Weights of a small transformer language model.
Size: width 576, vocabulary 13655, 58.3M parameters.
Architecture: LayerNorm before each block, rotary positions.
Training: a variant of Adam for these matrices, 683M tokens, 10416 steps.
MLP neurons of a small language model. Each row is named by its layer, matrix (gate and up: input weights) and neuron, and shows model dimensions 464-559. Each number is 128 + 32 x the weight over its row's rms, rounded and kept within 0 to 255. Numbers have three digits each. A neuron's up and down rows have the sign that makes its largest values positive.
A block is one neuron, or neurons of one layer that tend to fire together. Before each block is what it responds to, as a language model described it from the Wikipedia text at the highest values.

Word-second subword pieces
L4.gate1802:100161159053151104128142141157158166086168103147116121145129136174141154129119116167133218150145151082129169116166151132092121160125152130161139150082143102115078110077074200146172155146083116130093125121109105118116161150100104102096194159163138104106164165118139121131143154162127148106
L4.up1802:155216157092195089153111137078176155087166154116128135157117071164140096169088078092175114105138126159126129118115092174102135130142086190133133118128122139161114093113108185079104153199098064170076109125156202135089117147178119176083163073126098115092143179177126107093122103125119180118

Tables, scores and headings
L4.gate1905:130154113125128123145117145099110113113087144109106144166126156141166129152124110141129122084154149096155125128134147095115182155180120128140137074115083118116135077079153116144116061100161101101133138145094119124102189127167083117139189072184088140128174161112158089169098112087163203178
L4.up1905:134180128145135076154081160096130064155070107128104201162101166106144093164087128102185072141110149085210145145124131086145115173142113139139133092150123140143151115185156068116170093156098101107161141121186130186138113084104097103126200080151135120117187122161124128133138108156115124113

Abbreviation periods
L2.gate1109:165091086095118141118117107126142113110152143145178102127098137121167147089147058187121092099067146152191161135130135189096195089125165158148087119183116100125144131083116154110096150132146164083162115115030121062129161142096093136156087117147110129114144098124132171132098205142121160116
L2.up1109:137131204141129128048080150135141113081136155119104141139144125134120119085105078140114107109103122148071163123057073104161095102198115127075111116103142132157132146149171126140148188105110086109173105067200146106156149146117155134092100132196109084183147131152103093120161157166125145103
L2.gate1125:134161134090095131113150157165150173156130135141150124054061127142104148102116173132087142114104209169136124113157170126150185168113141140114104172126112125150128119165128108172094087141148135115165206094129096183078139087170047144109085119152102121073080115179079160135192120133131187077
L2.up1125:122137152101097163163078167140125135108114069096188139079124101103144122149097130195103127107119102133059084101115119175155183134098147098151139082106121077076144160178155099136106122121123159102096154156120095098131143146164125153076195161097205189109147145124135163140114167128184086151
L2.gate1130:097194177069054141162102166158164142102145117153133150112086121130148135154161130123102099056127126150169108129132122150140177073166191123116117121102113067167160152095103155109145144109107062121122119067089125120112117149156100171151148112147113134123199133095093153153142156206099088202
L2.up1130:133163157165110148136122073177166110062173103113103139113139200146131159080145151140050118145117128174138125152095132061126139122144161128141123074081126210128118119152158172148163116176145155100134125098076080131145116156174068125143080069102173108145154128154146146138120127182101172061
L2.gate1781:186094149090097131091150127131178103182100136203118172085158193110083155092106141086137094142104145173150121115133162170094139105134118088111113132129158097139041108135170141123128131132106104160090170123123084100144092143105074137127083144078140117147056125137117142099161174156087150177
L2.up1781:083078165149112115182134118137091080103142148114130117131110102149112115115190163123121096170103136122115116032146070158137101059143105146140158111098124128115125111132138120187155048097173075139089071137071138139161145054154161095129133132166154166123186135087092137152098141084146154099

Section heading closers
L2.gate530:140111147173089183141113158113171123157106156143116145126125146093152172147123167123109133149130098073124135170124126145139149162094164126082174176141120131089147075144086095123112108120166089044112147138158136126088104080169213185122174152054162157103096107120077181146209136137145155197
L2.up530:098121118133118175092179160097135085099140184158116092128195156081133160135155143153125095136107099107103133193142112121098125089071110135092167204119125137118157116164097140122139130101102065085108100115149114160108155148135119157116186121059151127100105130079154147074112109084152142159
L2.gate1334:186141124111196095120083141106185184173174107145123130091122111154094088136127145118110110142135144161139147152093123175115163147098100123143171175146202037143136145111113114105122162154124099139130200117161153100119149035147181108128083127123154159191189137127132133169195087114153107177
L2.up1334:149167080106156097179115177146190134115167142163095145109161108078105148103100047115161110158131098156124122100142142153143182095157113123159114155083102133126173120101125109107140148127155101116150107122094126090138140174103168120124109164162090118099145122081086110166066081128132098176
L2.gate1393:140121142137142115142105085110161155163104076108149160118174133132096067122151169093115110104155164116133093101180173145133141089114145117169190185133133110110123125119116135136131074127134110115082154143143121155163137092138144122155096130159117193097151127072052147168139094173141113102
L2.up1393:143169150085157169135123085110108099115104129121132115115110112042129141133149115186119111148197103173116095108179049113097128175189090141149087155138107136103144105120141109185099083167116105120143137161212111201155198124122116181181143178181164162113154128099106167150149089093173179094
L2.gate1743:012122153154157094177101155068174125128111135155114149126134097138113158153165107121135087146170113155168143190156140077083141077095088118182135159167157151107075196160057144137109156114090114126104162179101134161113151136155131120115115121152144193097092157157111151151103118139176158154
L2.up1743:046094143152111117134136122100133131149133147123074108129168184099167133135120121116169169131120112129172134201068121187146136139092093089163125108175143088088165126168136103099113109131063115103115140040163156070140217143081132151136121142116121125115152137132150114110053111140140156136

Wikipedia section-heading close
L3.gate230:148108136081096066152177112161079144149084107097127146098094116125134088162145150124106131129142133141116169065109124096144093128072119128116086132141114149111132165120134159142119157191113142158035176145075070170130147095179109095153148125081129150103127157060106130129095138152070153179
L3.up230:098156162138187104149119141159071106117116115108150047132170125130128134128072101178112155147103108135115131146066163065161140102151146148133177146190128177139105167076152079088166135122123080139105158150127097094092180121160124065202136141078114074124133091073177149057109071163173141096
L3.gate283:101049110135153115156163099134192151159167085075080151049142101124148100188128167151162123153177135109146113160175115174138142100123135106134069161109147144078127102131096104171091108169077132095111201111096149116149157147162177147181106148121126118095144105168141125088177072140168113145
L3.up283:156089143106100100143132121189123135140104115111144114096155109189079185091108122108105152111124107150184142162113113141091103095072120109113087166113149120164138186163099109096115099139156132142106145231096122143145057114156133110123134116101175177084194111080156147119125065133122063217
L3.gate406:131148193129190129066123120132136078127050167076060159143116189120118146128151187141106077102149086149114122078138146108144199065104142132200130129142153097070182167164147111155161103191123122157150150144120181169126104158170111092147082087185156152137207099164097141129069117134081123142
L3.up406:150034103142100123138129122116123136118118153112144134140076160117161154116086064153081120099124067111124146159125129131153129070125137180112116132095091111190152171187127070085101134089210152198136120159125156158109112114114107124201102094150072157154109101100060117158102063110128152157
L3.gate614:160122153163134088067118168098114174164163119139138169177128128149155153060119136167096142072142140074155128144126124132098098152111146125156113172137191144103090132097076132154095168138127086124179125143147106167067182143217062135169190089130183072069107106149120169175191114185131069121
L3.up614:129157210100110122120095093082112108142145134137178152174164147091154209117119111110092088099104106112146131139127138186073118102132095059106146176163164103167159136095084102093152133136175137153172112195141112116096151137120104137125168082119106147096114097122116150189116067155119121144
L3.gate876:173136129141132090141092128138170132142157155140130136143121132130125090097121128154123121100129109088098147084133105169060146085113163124113103171093171117085097104080087097136188153139241076136123150166160132131108141130168165078155059129114153103108123131123117105188117119142138097160
L3.up876:216149100141141063185071185181176154093158136182134119134139091113070123108121080163146108108116092111112132080087088199100234103111102100116140162076152104141145112090112133136169112142164089121151121154184104121135152101143189061142055130116160101153112145131121140160122099121133119137
L3.gate1000:094116125180151096137107146073131124138107197112130148120128109117137090123148178137101136047221099107168117110165181172177190130110122150056125093129139170118136101124126101166111087170149136126151174128146099096113091162119087142085166157188101103083162115134120090190094074161146071104
L3.up1000:085099111141164129154182108159126099084090185132140128147154174192130179124062124134105137125092155148169147119183097200192127198115115149139122121130143085168155116131099196124178076156076059148111114106066130135191132149133131158139096076104163101104084135057118112148151163133155105142
L3.gate1175:128115139168143143149043096116129152094109065097134040129168136087127131116114147134064130096080193159076124143146103155121184138189150070089166134152087038105181118107098140091124145165108096147115185111112120071124182176105089173171108168115128145113059174138075152144127131090119105125
L3.up1175:147086062131151114166113179070148117137195123129143127076158097102160131182157146104143084129105115112125178122061112158174137108129119120091184164101161095146154116132059143116118188154149092051117130134114123144165089144123050143171133175135098108103133148184167139178128079111137091199
L3.gate1313:143076158096166132134123141107114070115130168087117097177132159116112187116143114170124122151130143124143127124137131156099152136128143158179191141100093095150106127151102164139120144059116125137119146175134142092173166145147173133136108167115106035136155131075151124123116076113079059090
L3.up1313:195131152147122090171108113199163131134212142164113113106135093156131110131087103141142126161103121156115138152098115148154105104168112123088120220099110105138196129139114132140121104101152118187179169117171064111139095204109151077155037092081185087162129111128120161136160166114179104156
L3.gate1565:155148096155129121119103157113209177102114158148111127140109130156065144129151138092095153115124120063142197066130147162105125100116153119180167139186123117137095167043174120063096126125144045074138164202112145200151111079169099065095104105121100171160154161166150147133135161179123079167
L3.up1565:162080191129145135199060125182129193168163152215145133157140149100122147141101109147128125049122157161186107134162148109110101123115078109113167188096134142119060137064084138074101091186141088092176121120122114149158154117113156118125123099126057169138068178157099115115120176136151138166
L3.gate1675:153178138111175079154070171129224138126153152137151166134135141109092110092149114139141065125105118109102158031104117167094146072184119078145177157140173089094122060113109131124132150091204085126114130167145104151151109089152185102125077134100137092077130155100153153165161116123109091153
L3.up1675:211134105104170088149100183130210104105144136177151106164106130120121168170149055175116083077061126151087145076117122151120131106142149122123138171166141117089115083076113085147171077135246069090143108169175200086137130128142175118121071102113149160073135159061134122154097073155121107152
L3.gate1960:128135102133179115130079138129132145120122134133130149157114126138096150147156105151141111116147146130138155074103121194122164085117156132143149179074151106112106125091075125131152068140199045157162142125167101109137143100167191113072080164103170134083089167122171132141123100140128114133
L3.up1960:166142101100193138139128155141156132093158108175113105149128135113115098108103090122142110049118142118095183142112129149085184045137152154125109156096145078105083106097116162121126110126186118103170119163189104112161104160135142122128095142114171063118129091102142071176157120110106094141
L3.gate2008:089114049098124076148116099174134110161145115088144124104110132121172114044184105143073103150117109113153073148097069124155102061101134122084123158119128183114137033097136161135137158119118141149136107156176097128123129129137058097099168181105137102141135178117114098177098157115049130121
L3.up2008:120155100117163115127063182097103092203087178124163125084147084196102140127158157170143110101177150151113108107123137158093183171125102091124132169157137067100154142172030140131107138162138125141128153162142120158110098148150096120103134183133109089148173101151127107082104133081086116152
L3.gate2064:098093147179131197092167090149084137135117131137085145127107134165110099098093169141107148118186115125153132137105114168082126076115100133140150148101122134167070121095099151143118192113167147141159169136146145149070166157111074093156161161144130151146100138078075124112094117102159121106
L3.up2064:095151121152186145121130109085116103095118145126126123154178152142130202078103166174149148146187157117109126200149095159102175077092121162095108139127140067128120092165141140099155088185091084102097115141178180129106118145103083130068133150133109121108076129102077113099058155107159106161
L3.gate2065:214138113147198101137106137157124146146180109134141080159124119134130087179117141160115105137129065132091155173108138157071122134172110166133114131131177100076123131104110112105130132112130088120127089171180107137110120115139159089129137185072173135192138117142126159159121132114152123150
L3.up2065:156137165123141152174091071067138109130097116155096142078062155114118116168149137110148142056171129166131143084167200134073153084089086156092172145107217133118119091145152126120117164103195088063105144121148118078146161146158142164131135101105104113112162145136129136158145089172192171116
L3.gate2117:099108163139202093104126147149159117136126144118139196134149098099177156127163165136076151146146129102139200168163110173109202130161136093112093155105146118110096155132115060130129115121101121143114183130081173132145116091148151134105117122150200140081171190106111115145105113086136083173
L3.up2117:129123127065157071128147079107171130160086127114170088107152119028164151151135168149172103107150156093137136132120164134078187112125100180162115113124140131114135124127111134144122094182102114161146126149131213155098138131125162136185141140189142113138113148169117102196105069151177130192
L3.gate2248:201118117126123174114080131112157128142135053130138130130116139149117126113091134110124133095152117137104121177114120185179150121169119109121177153130123111155112126084077129080125181153149149112105135149143138140100099121222112103132128111119155116125106138105120089159121152097083086103
L3.up2248:114124116147088134108087140167130094115135137128168129138155166131134124082085162119163128166124132198088077145156145087135099135149135130148117157097155133119113188150122098112130144124056107149102114138143168094154110144130142073143125149082103119160107093098088130098132161106098115067

Second piece after initial
L3.gate284:137169162127137087141063101171149148112204087073118132112161120148106120133166127147093146134127165109108135137151157171107183144097097147192142105172122090138140143148106107149139097109111143065125152164135121191133108091083148112115080112135130065046155208058160130116080103122116153178
L3.up284:159171084161133109114153151117137157102157152113103124170127180094090192133148141096153114105129117125099122110094127092114167113130149130169174142133125073127160143157151109137142135138103105128168113160063149076147188139095205089115094143136141137077103177131126123138139140119110135074
L3.gate311:134155083155094120157140080114142161113137081134112150154127115162094142130113150090136142142143154067123110120165122112089145129129134126134122125091145123092156084163132156155106126180174124088183144129060121104103170175140044109081157171079128109078123078193152111144147137139154092181
L3.up311:170106089126126184138208150151087176152119151136120172096155102092142138140146166097137116125106130106062138085106132170122154116081131177105093112194149145132143118136179129147105170163169107140182090073158109064120146110089074107069117159100152116176095064140135197114089089118095101111
L3.gate395:092165130116149052124109139147138168141091135118138154089121139178071159157112127068156109111153087144118098126155175065123118107145089129153144144132094138082106110155160141162137136131171112123119144125123069127158089120071144109142143203142093119121157126110122164131117079111100084149
L3.up395:170107113133125097162151134070132181100091121140130138167120169149070079106110129107118151136184151123123103193106138110142151155147127101142134093144142086102071148113100170145099168102129089120078191161126151136183109107171137116127146085142135132146124089103161125166146133098088100110
L3.gate540:120121129139099098125130161131138170099107097075099150153108142156150138131081220117120148169104094165191160142110142182100140096080130095129138106119113098104114134192118127110153129144216114081137157160124141122140141090125077126104159085079100175116177146039169167128168113146128094070
L3.up540:124137202096098097119097161204117185136120128131064164157111106125100136068143170145170139111115095074146145162148129111167094130130166153122083088103100176184161182118154140130120160143143107088136120073107137051149128132136060172137108137133067142160103182143105150158082197091121151131
L3.gate589:143132188123116115126118116162101183115141145103124143114106088181125093118095131132154138142165122064157129141094130099146099119167174134108145129058114140163127085113074103137133164132176090143159123132147082099101147168138194111172186105075081123092146079116100111105143166145155123166
L3.up589:144101088123136134151087183105120077113156108110152169134139066103103140157112090135112138117148133130090123185106057150114116142088138093114149095115130178112128103149045045132041158118132074072139148128170094112138113156151174132071150081161058139149153078131180130088097173139126123081
L3.gate680:062166143152177148110112103117200116149159151117144157123157135110118182128142149123114193110166155100133132102095154169136140120163130041142138139121135135134114084120152129096060122128132111136083213109093126121114163079160122151101106082154155113059103165119102117142192097155107131163
L3.up680:136140144129104137134118101170155090111133090178091154070090185066161179120076099137143204131144121113063126166095120113116123144141162110135135167133084133152115141109177130079120165084131119177116129075145131119201147156136068181076131151091082086098121108135117091145137134095064116179
L3.gate823:165133136084145112163162157119122142175138177133063150074142127156145180169090153146156156132088106126149128148133124152110149170147088133116108131146048192160184137150142153153082165124154119120124163143098111073143143126186155151143106122170060122143153126160081173125117055079141159109
L3.up823:130124095122148095086113200176103146071119181155149142107136154174134096068123129089140140167125147132120135165079113119123156096181153133122119179128089135123070075103135097116131118155131111126169201121171116084154123172145127121134067142159152124111130130124090091169147124080083125082
L3.gate1136:142151148110152122125141087187139142105140184116146119149089172142114155059106125077140189180173116136163132098128108142133143070174198095135112118134168119169108121184139184150129178112175122123152142200120116087122200157060096114161120162095152106119113145154148133161118123128152115123
L3.up1136:103109110103125074146119156127106105122161128139056107163151144125112166132119086130140130041141122095093183128101120169144111172139161166165157114162159144046180035120101166143163138149065091123183111150093151205150111158093146090085122175120106113171132118114107163145140159126126146096
L3.gate1412:097081175130170075064163121128124151116148143142116142084128180143113094117122118141110094100123113154123132102130151141122159078133161200155140134146101151115158094130109106127121142128110156099097141114095148101107109099150065102103105118118112168090162113145133090134079181114126096082
L3.up1412:113142098136120139093146147123197152167162113146078114104136114148095221118159141125136100108129159158127145143113131174103185118152141135159075139109165061139172115127067127093109168175118144122113094109135133077112093114197073115088087189149126164102135182107172114156123127117153119036
L3.gate1510:120117134078127131184107162125099157121119117148167146061224174131098107118096158114175118164230179093178104152153130101169118120155118091105117101118129116120102140123074181062130076123138119141138157102103079143080128149098140074135105133137114133090145148103133119108126083097128187148
L3.up1510:122158134096168128146056089145118132078126169112137097168123098131124081130118075152144132114096115138130119121134126189094145129138198122065140154099147134089094038148100144139148138191126099126124163163106191131120101131105146136112104116109132151131133152075065157125128082101170179184
L3.gate1511:149188187132120142101095171147210129116146171130145106193091098103120135139168175147126155111161124092091107160159126164124183128106139090144108141165078042162155118111161142163117150123111132118108165211129051139131123104146224123110113183144181114097114096125120109107109135154097103096
L3.up1511:079126152169134127175055149188163149125140071177164125104163141145117132116125105120163198176098141105148088110095130121061132148115149094126106146134119110133134203124175143167138077156089122130141123113081108123135099122100110134151110192130164075125178098123156096115142151114098140089
L3.gate1559:172090155169122120058087162179120161093131155167096092079132166096121148107149154144169118076113089174116095197184142181121083132121066110090132157153095068162125116138095119148097129166102116039150105170093146092115127116089152099144089133091102109170062116129091152170184171098127116144
L3.up1559:142141139107154108079068181134126137176108095105124163195077204152132137145111150132080143172117147156113160135087110094161108128112129072112138148123100155136108166126159096143110096125144137107133130094124139140125146136146158116164184111103117132109169091106083156129147156131179136199
L3.gate1629:099161135139148103116105089105126178125094131095124106091134188139130132143133117138119187103162075174155130118117142135147061120197179105128136112103142166076095173153190134096091241164141141109117119079164141142133132137153152126128097131193100110121140122158146203130126160080076160101
L3.up1629:094087079101116121125128090100194205051141127134145141114165143141099123115129134111096090154124138150145146133101121158150121062116064139136098124111171142132113107141115147155152090177173089091124153090146092098103127130227215092102081138143132098096146136209130102172125163123076111102
L3.gate1732:100136113156076164116222163106150220182189134101079147102179117090106155160096084131176139126137087104168157123138146149087087094102161088115108128159186107175146142118115136094050179141144114100160168151111114115153119126164157122186159157098120151101088128139124113150186106121076078136
L3.up1732:083202096144212135134144127130106116161116176124139135087159141138188154106217143115116119117110127118154159151152088119132068095166071140123170070153111105084087103148138133134116153161125144164101147110078111006132110103135136149111150105107126082112112152074110142105142146165142199135
L3.gate2059:091192158161147097148140100159146175101153150147101120169116142129134112134146160062187159148130109154177159127169122168190126153195092096159103161094085119122051155166122165129148167131097115117138127161131112098151110138090183112133167114118164096067148108111133123105119106100113101113
L3.up2059:161115118096139113168083141114108128156139108145138152115158114084096130120145173156160093135077165114156159050161085155131193122141148117174134101122139122107086200117085195121162149101134077143146112152173127210134161094161147130089104132165133081128139104172085137111117106110128176108
L3.gate2135:143129112142125175128127141165099077171123111046108166087144141099148116073108172150132135109132114080100178107128050140160152099150114105112172196117137136099100120107099155124181103178104160084117116089135142150156173144128140117102147102112108128046146110059103197094110142090132160146
L3.up2135:131135121123116113188106085117151135156119141122153172078117092175059136110116120110152144093066154033129117132152130181135153150151129103170098175155140098081127140066120098124141111199164070135132046109115134139145136165133157198114117168154105103096116087093113159144137121123100055151

Token after a name
L3.gate278:071123115105108051150138179123184164174170119093139128129120114126155124070159079183079155072161091075130114109057101147158146115137124110162132107120121109110142159155131122110177121152159110148060200104134164103092150108112143184087080179169123084122108159032139062133208167152126207146
L3.up278:085164151054050135110098169066128151157140108131114173147154130131181147160125089151114130143153070109129137147153167146138102150080096120099110081144156158112094165118111124098121136111140126097126184182134142130098128119092103164100120122137154091108158122127145108127152114191120146153
L3.gate474:132081160065123174149149110131118173133149185145130156138104147106097117111124135120152114130123169174112164099151117138118140123164116129175134123041119125112136188080133164152122041154053107078158094104115081129165131103086098142089088096095158132132133119170101152111159157133169137118
L3.up474:110187137081104114115134090060133120096136079110070158123110142129123117090125117117161185097104163117099128113176138111132118175163163192124148119166173079167129103149162135168119105143072126147093120084117102089149182092147104136140109139080197140120138156092123171108122159158220123146
L3.gate551:138110145126137132135112152131147105134054133084167111049170194117096086107185095171114151169191105142098107076122145143199143102180138135090151115104108138022119118110156077142159106103150047111055116138113140155152152132157118104075079162147122127102134141121080184118133098153186129103
L3.up551:159133129131230132106180185144222073141134109159174109153081175164057115128123114093102113134136124105100092077087126105094117137139123158166164110090138164173065128111180146131141090131132114146048107090183136124121084127170185135114109083097135127121078061175099129098123100099189099095
L3.gate645:102138084140132080080138129113215140155181094109130089120139146135064081131187123148108138143119139165105136110135092113169130169137125102054087137130147139203078156176115109126136134154176128123138124128146076157113135134091126170131115091153142122074132109126083135138153146079105155167
L3.up645:119126113094116141095124093096156162110106115144116150132096142157129159126076149094113120130171164174100113129061196149136125159108078177130132145159136138115121091157139103162077144170159142092066122146097107171152131146120066086143130122160135158163184128202163163115128146134107127161
L3.gate670:087080118090086119114135169114128148107098114107150128175153137138106135138103160136163109157113112108138169164151095147162143141076188101110120132102172131166077119073055106188113121173104134114109116125129160186195121095122156129084118129107089090139167167127143099154155140097161186178
L3.up670:142094121123147116144114140117175115172176107131193167109129167116083123134171113118184120086131137106164174133175196166144106164137138167128113112147126189137144170153159193141179078144161089109185170120147127146101133156118112188135103103184174147114076091214129182168101071098191107106
L3.gate1115:114132131139152162156106124149151093114122173159142100148100150122089133112100139191094100160156208110092172142155150098119091126148127112123091143113149135113123134113136166094106165079145106134136154142157117168152143124083148165091109103058113094110154095118144095184133193093116184111
L3.up1115:136176117176182124174091156131091111110115153132090123120066146091133194135144128196153122151146141114183151130085065145081149139163097135160182127156132189174142116107101157123184137114160152128130098116153132156117122184041150149127113128094140151161098130110129125151117193170103155161
L3.gate1280:101102122128125102084136102092130171141112159089081135144103174148115134127139114110124152056191086121123215080164151114130106111140091116224076143098169122180109142159171152148104103124142125055099125119102122148150083106163160146102126102158141091165089134155130073150115152168090125128
L3.up1280:113091159112089156138187114156151111062109131137171091095129122127129127102173136141115136101141114109111147122191146161093139162162101129122086124190171099134057122110173137168196094169094110096136134142141127145166095065121100195103074112136043110129126128110136097140075135140122120163
L3.gate1330:076104160142116118161127168090074094145144152112135132131100157204125174133134158118130137062114131145199151174105150066110153121150098120096091149105111079120141105146080169091123144107145149095121121123039153091131141134124098193116044115195067106091111130144175139185168095123110132129
L3.up1330:095154153096139184163138166102141096155149097140136114119158132172087131146092124074140122084109065143177120106144136136114163105164089112147150101081140094169135112126118091134087149116119136108134131188125152087135149087125090186111056180177129155085157085103106133121142143168118110151
L3.gate1392:150154132123110164136154135108118155107126168178125158152099180179131146164146152165081159099084118100102129141107069091059152099080133111163106101165184112138094186140124107121162120155116114146109115079138115115134138127094066172126133157139170048117096108166100070151113091139086155194
L3.up1392:091126134129181196102184169138146138137078193191073101130164134088141107154161136161147068165167121188059117150159112146177173154076120105101109149120108146099085161186100125133076103168098132159112194094138159094156098129177136148125166197149195137092129132098143108151145075079151144106
L3.gate1810:097138148115160093100155135125135168104139119080070115152115116121139127135167192140134178152172163115082186143165170080147119168131093073201064150112151095088127189141177108161134147144105168151129152166111078162123117059177117135116121123082100134087148159140074072098163086120115183073
L3.up1810:092112173144180146123171151200134171073113055141076121108181106132119124116127128111171095063144139116114172173166108147149129155102109099163152098084108118182134106107086173129087124161084130130110158131128197132104108114125166139204120093117164112121123124130151115125109115115151117092
L3.gate1854:173090100092114118067136161126119120120131157056118144149108177067152128118154173159098171139090138103157199131090159141172129142121140134131110067145162148135093135121116104091132073152130122169121142167123120086083150107146089145150127079147123166110165143161137094138107106108105110193
L3.up1854:099129144167146125040162162126141103154108165109104143166103134133121122166191211174095110125121111064118147163171095129098105128115122151168117097084177142098096129128137108193118128093141133115096065166091170152108194073119127109148129122164097159178081106118106092117162153109093193154
L3.gate1973:155109191124141077132114160232120183088108101158054142107148114152130123143152149106121087166112101093127084059162151101119127143095082103176191100112097175121149134082125085119134155125096135138146137099132116134137099095153195142139138159108121143144118173087171120107095074132165155141
L3.up1973:104080092071159136208121084100074049181129138168141160105176125094162148129140145150135178178072120113118143114130162066147130133121107125138069081140098076179133130141102187114152077141081097191123140113117136083103188196125150145128122126086084091122145171132091182146069132175204175125
L3.gate2126:100192142131125133092063088118128109104103154140128096071117136184126123113153124205194114076079142170086106163100207111129102133084142147150096156181090171172114069134183126125148095178125117158106097127127114104107089137120127190154083117176160144124122138105074171187130129155063189155
L3.up2126:135126103177087128140065132186155079100087193114095156130143144140117114111129209088144173080059155138183144134102095124218169133096137115133151185143134114130130138133190078165175084124156142106124132114195131138122145130161153162096160156125209148158111126113138155129142134056156090173
L3.gate2133:130095166126167152116120123176191103126115146142114094145110173124166169151101103124144125162113146089132194122123146172112133077100142142141120130103101123142148154151070107136144165082104077122161214170141166099122106141084122120119106119113186071131191120124111165143110137112122121113
L3.up2133:153135158072139136135117144091119131112091103113142167130089114062111170100075104120094139150153079164102163102122120106102166124132125159069151143075099153138125130142177152143168139139127103170161214144148100106135103119100137134089161087116163159144103081128112116121093161104137135140
L3.gate2179:105120078213064102172204151141098157113149165161181114169125095099163147088165092141120113149109127153121166149173170081112127084086124160087159144073118172086104106143143084122170135148149128061065097108149119168165101131091100066128217103118134104126135122154073127172173115166088154142
L3.up2179:107131111115029150204164142165118110109133179145060155186148099126160164129148120121100110100141162189170170119193132059118179165119082144141083143091101137207168169087175112149150121160129155078141147175110156156142090082090110106154122147182122110125160140129091141129081112141127128165
L3.gate2230:077181080152120170134199189137193119125134042173052115093138073135076134136175122169105107151170191166131151119184152138125165122099088176161081107155101145133109117137142132116131108169124134070111135087186110184151230072101118092105125116123165142172132124150162144110126100158145177107
L3.up2230:142148155053115135119114115141152147071087064109101138149135199109094128111065116127162141145116149106123084167179167124070132161130124050121086061095117109168092152088085075161189091145119172160158084104158091170135194076160105160168155069119100181121092099132065097089132093102156187128

Zero digit in tables
L2.gate192:116129198119128156126098162097214141079147171146071135182104075131130077140155107120099082130070148119152201121191157133152178101152183104187137101109098136104103123128113145155122128091072129131097173114061068141122089099112118092062084067143172144129182150142105166142108147060163132149
L2.up192:113156161150166142158100155122126128072080142167117170139147096057139118102114174140122114100110144125117135095104163133190159145194120146143156143096117147128181162086072137151107101066041087125114077134120128064141127139109157138111103095163135154101132123140077163125150187149118174089
L2.gate507:136186102111104128108158089174179125101128168132066057142075111130137075138091114091069126118114106111094132129122170138116163122194082139120156128141150110142121140093147131153116128127040122117108143134164136129055107156160090168148097151110113113116093120068096118139152137108113198138
L2.up507:147158173131154150156106108137178051146106139132117166132130057158120141145131083131143178052162088123162092137131088219131097125147160162137132158141089127142058134132062119124108117086094168066076201136117117108150099124138164152157158105167186116131106163115103137079145117145122147185
L2.gate1698:100141160092131156153047171088178111109134095150094146133129175102100117180153163197143123099124142111080153131166155181082182143089152095152110116103142083174143137167162165092131101129128125115169129103147113111093114059154130196076085150116210145135152131114117155120035104137123163137
L2.up1698:076158066175160175131155125142121068111087194091105121082102120110132128107122135149149173148150108165082163138184131106070142153128130112132081145172126155113185133118133147113153160090047109104129158126083057157120116072127084147103145101116158074148170092128083116093183133162110149121
L2.gate2192:097150132092168090094146189093121164147175101117129140118088100158168083136118174176092133106143144088109081132145099144103148083106129115143111121118141091141149087147129173172094108086146151138101172148095073163111149052195119129168138115112160123112189119068120144121134147161134148119
L2.up2192:140105134089137125097073140147098047119092086159123144164108176099119099139113118077122098115118155114128199115110141152079108134173106131149135129161125127141129158137131155131140117188130122094098113084113101109070084150164082170140129160111166166121168158134115119108101165094127097186

Section heading closers
L4.gate777:165054086143147132072091092106160113152062155099144139103116152166165072123157118202074153154102103140141137142095113137090088122126140117088113191112113106119130138133078135112071117149168105126088175159119130162123177096153165096138070080112176114145164115127166143073136059146115098131
L4.up777:189152145107100130157088077121149079097160089152090142177124152164213129143089114165119107175151097077129067137124169120103121104165157159130160134136117126150158100069139111125165163130142149076193134127088196080117128150116141159121166162155129186109193126060123142153131089050185171140